From a checkpoint of a small transformer trained on Wikipedia.
Architecture: RMSNorm before each block, rotary positions, untied embeddings, attention and MLP in parallel.
MLP neurons of a small language model. Each row is named by its layer, matrix (gate and up: input weights; down: output weights) and neuron, and shows model dimensions 272-367. Each number is 128 + 24 x the weight over its row's rms, rounded and kept within 0 to 255. Numbers have three digits each. A neuron's up and down rows have the sign that makes its largest values positive.
After each neuron's rows, "fires on" lists the tokens most often at its 100 highest values on Wikipedia text that the model never trained on.

L2.gate698:121119119144098141127128125145120137130124141090123116121164123124153104126124154132103149087110141152129083120124167129117107133159057179123128124102150163147188140113102125141109141149119133171085130140132149147122100107151145135146079085117104162153151135155122111173114124115114111134
L2.up698:158141122099132122099130084134108077150149098118110109144145121135107141094086129115123110162128070150160117171138135170130113134099085204151102091096167133156107133134127142162108113104154139132116145130129137121103142125166166124118153111056128119112148163125080103131075147130121091112
L2.down698:150150136083113146119146125100104111131172096137167111126167094152124134114100118132143122134131144114126150140137095150103123132127117144158134160088157118130110149101114154088133131089135143105150149131123142085146170136171096137092128106090153096080110093135113142169112148160120103139
fires on: "ing", " Rock", "ork", "ling", "ck", "oot"

L2.gate7:147121130138087140087142146132108109165097152138137132112106109183131120141120111135139120135083130123139130137090141109146097147132141120108109147111163147119138129118113141099092126105132120198149131133166117108150116119142133106118107119160085116144130123131118116093129147207149182163
L2.up7:101126116181111134156115171113098149126133172135129146056122102142166121158147129114121092113095126088106100134105154098155076092119135125114149139137115139128136161111105122112144144132119102114172117099146126140141094134140139133089127112100155179115108150132147082146083175149070146179
L2.down7:119132133134158142114122123075104147076127128140149149127109089107146124128120112126108120141156104080125126104119155124139154143142095133107111167154117145110117124114111135122169087127152114109137157094099166098125102100137124103129141104130174145133106167148104139137111123084107093103
fires on: " such", " ", " long", " later"

L2.gate941:118117115150106149105152137097122106133134097123133116154096121133095110134120145101144144135126111129135140136110155091142162160116124118111125116135162123101127082084123134103090145112150119135093089094154098126122142143189130134159146131142132119143102093119125150113116118178096133157
L2.up941:129129113118132112108128096113139127113098109139125147154136125074091118143123119079122132123112135141086120066043111158135141095110137118162152151107113081151130113106122154096144145148128102151155119123150138149139158145108098165139133148092133107132118140129197140126092119116160127141
L2.down941:140141140097158066108091097131148122112093155142137139118162160118135133153148116117096092140095143153121130098069120172099141086133121110180123099119098105144119151151153152160151145116112118149153148123123173145139156106098103147131078129095133148132132157121197129155108126115177090109
fires on: "L", " player", " about", "er", " table", " War"

L2.gate261:097118122133128129111124140134083107131148159136117111126083114115122125074134109099100121112132129153130076132122093146109166162182135124135141124089106134069110098149123106122115123141109121102111148141167095132106077115138125117081099104128110126102191125135100141142137108089128127118
L2.up261:162117131095131150138143116159130116145093132119122161114170106151105153117116093140144161119126139145078102128104109107116138100149072155103128083116118127145149161135114124098143164097114086131119112142118128132139118115139124120136139097117123156126089168130128117145112119112152140125
L2.down261:146179098114149119153133118158159121148125137112134128139140124139089173121106125140154160145133102116107112114090133133121113080107088123119129125111109132115137118119147137119187111124144138119134133172102149114187122133125092149101141096122121177174107101138196143120116145099120125177
fires on: "ly", " make", " made", " makes", " making", "ks"

L2.gate124:123117137163120150114142107136120114141131122107117103132109132128118164099128157117150134143116121131152120086134113133112118157061134097139199120107136107118117130146139154134163114141173101181103133124126116158152104143119127137139134078124158172116167135114083121096144100152136110139
L2.up124:109096101123146113116119102152110152150128094139136132108126127110153103149116118138177115126105103111099131123155161109148152115124123113155148133152094090149135144105129153181140151116110167152103134140155155127144162069161147156088145113122189143161118185102084079092093152144173120140
L2.down124:124092103148147111143112099186121174144128116159140140105111096099104101135112105125097105129148095112095138143143130116131172146133159139117130125150113105151104158113136125148107134136124160134135142157112151125156173116142137110096122138112155146129112164147109126109117148144143107124
fires on: "as", "ats", " Mas", " Ter", " Min", "ega"

L2.gate509:172123099144140154165108153113107131163089105111113139109124142116105101168115138132142129097079135135173132138111166116143152131136128119147152162113096050150122168133171128107086129133135181107117122122151129174108123146124107114092092108132114143139138126142105116120171135128147146133
L2.up509:174104118133125169085119148118081145125143119118103180173099139102110107129115126130133133101141102116143157118097154123141177138198121155096126167084074103170114173146155138153114128124176140185178167091151106137121126172115106111137134120148150104130144104121084122138166151125142128139
L2.down509:184135110119133120107163136119074149113148086104095138129074137128114105145107120158133155076100107132175135120115142123124146067176111136112114165059089096172094171149147163135101150110126162139129155121112122138116136151148090121093117102150133148146152127126101093140169151109132118113
fires on: " Ad", " ent", " rest", " ad", " Sub"

L2.gate915:113085119122133140098167100119130133108120131124140114077116112098133110118119125178132118156087150137133174093146114143135147162126157098127134161179130145117146111113116117163127135124124152101124144104114140145114151163093097172162136139135104146143101121120136136116089137143165184112
L2.up915:110123107139088130104121136154123149151155141127163145135147082087176142132122133144128123123125152111152098130116125152084082133144139147090140139087113133156081171124107114141119111118077107149152100171120107126122153108106095172120099158100115139116083117114145152126149127083117134120
L2.down915:106127177155141112118112148090111148076088117111124109140131136177118117115137112121116146116150142137178117118147147121125131122043114146138123161095183144119088119163112152120154149127189144145127138141147166109085109163112140113130077104137140124139095119145116136114133157112077104124
fires on: "an", "i", "rian", "co", " Empire", "ine"

L2.gate822:079145143139091125117116119142114127155131125130174119125133090109127134113156131172151115118128110138107108111149128110126123125150132148090119091121146123129146130151084128116091104134144103154131174139112108157137149102122120144089140129125154173101150111132103105121148153093095128115
L2.up822:138137133100123092152115101122097180127106089109137128143163123134104145109116136139165099112101104112132123102157132074152142135143127128123144153113141124150156082104092092149111140110108099122138118110123173180107097127149129118081142110188135129120102104118138130102137138167121147124
L2.down822:186136123111152160148146130142143134116078126103097170135131122149116151116137142107117118116091080106148131112120133094122153148121163106151132161102062122141156086123152115132108125102107086121122112173123161180117102111179118122132149121158107075169125119091146114137106142138140157154
fires on: "F", " And", "ve", " Park", "ild", " few"

L2.gate993:114124103122134131139099149116115089171097123150097142101098077138123107143096164112146105113142078140152097138119103126162088127114121150155090135140095085108136109144144130148091135169125154175122118125132145153152112074126149097130132092135180102135123121114133118124132173103125126113
L2.up993:126138103110126156129123128079117128162096122111075107106145146168094096097149117171111171121115138120122099087144105140145096154142140149093157160176133095117124117166131126132107148121138104112130164130124157141132093174165156117092093101116176102189139148145148083144115112112143171126
L2.down993:152181138135130161124142111116138108139105129164157123126118171154130110105106085153137153128148142116141129111147104157101106119100113139151144146185131148140082171122131119124099134135112075090118166146116171139122103126166146107103100097079173107160153155126158094127145112114130143125
fires on: " Em", " em", " rep", " sub"

L2.gate749:189172142108104138110119182068147130157071137122117147127121101169121131110168174141117097078134141105083096074148133134133106133122106129144121140100151124140157145168114120143132131113097126135114179116122128130091102114145109088107079096111133159140148117115108124148141103122153171127
L2.up749:150129151132138104115116093130129119127140116104137142125151108144148150164150114154184145152136139109145131133101116117083144131118189140161102139105162074143127154135122141092136128102107166146159155095123099110141123114147151087132117123108134105136165175082109149126144116208159156097
L2.down749:153117126144160142155141101145120121086160130126160144108154149137137103164126111165141200144103121087198119155098119115119121121157172135139152157142148080127136136098152149113139142089108177120149114121142094113135151087116147135116134118137131128144161142124128131149142129160136174140
fires on: "d", "und", " by", "ø", " Denmark", "med"

L2.gate599:102114160154114131166153174119080125129137117102082107107157127090097159111082140099167093145098157123111150102089097063151147132134127134138155145140110117110153120118149145159142152138114114113154151098113134131114121143168114137149163106146165109175096127121138140121131117178110167151
L2.up599:149165107125097124097147187111081149167136128128107112099167118122134140131129114133131135135125111118130078107131121144112167123181138095095102166152168122073113100126103117150130137144101118132122129150120150134140122129118160147132130127126134158137129171123150139138099125162119107108
L2.down599:101166127146111131087144158126125123156098150133136142067114125134143124137148103108125148188146123100111094147108135143132131157156091139085131166129125095117138131103141134145097148141151114122103127120130153128167125105095142097103134100097144140104144140115154142122110151133185112067
fires on: " Tra", " reb", " ev", " Ev", "Early"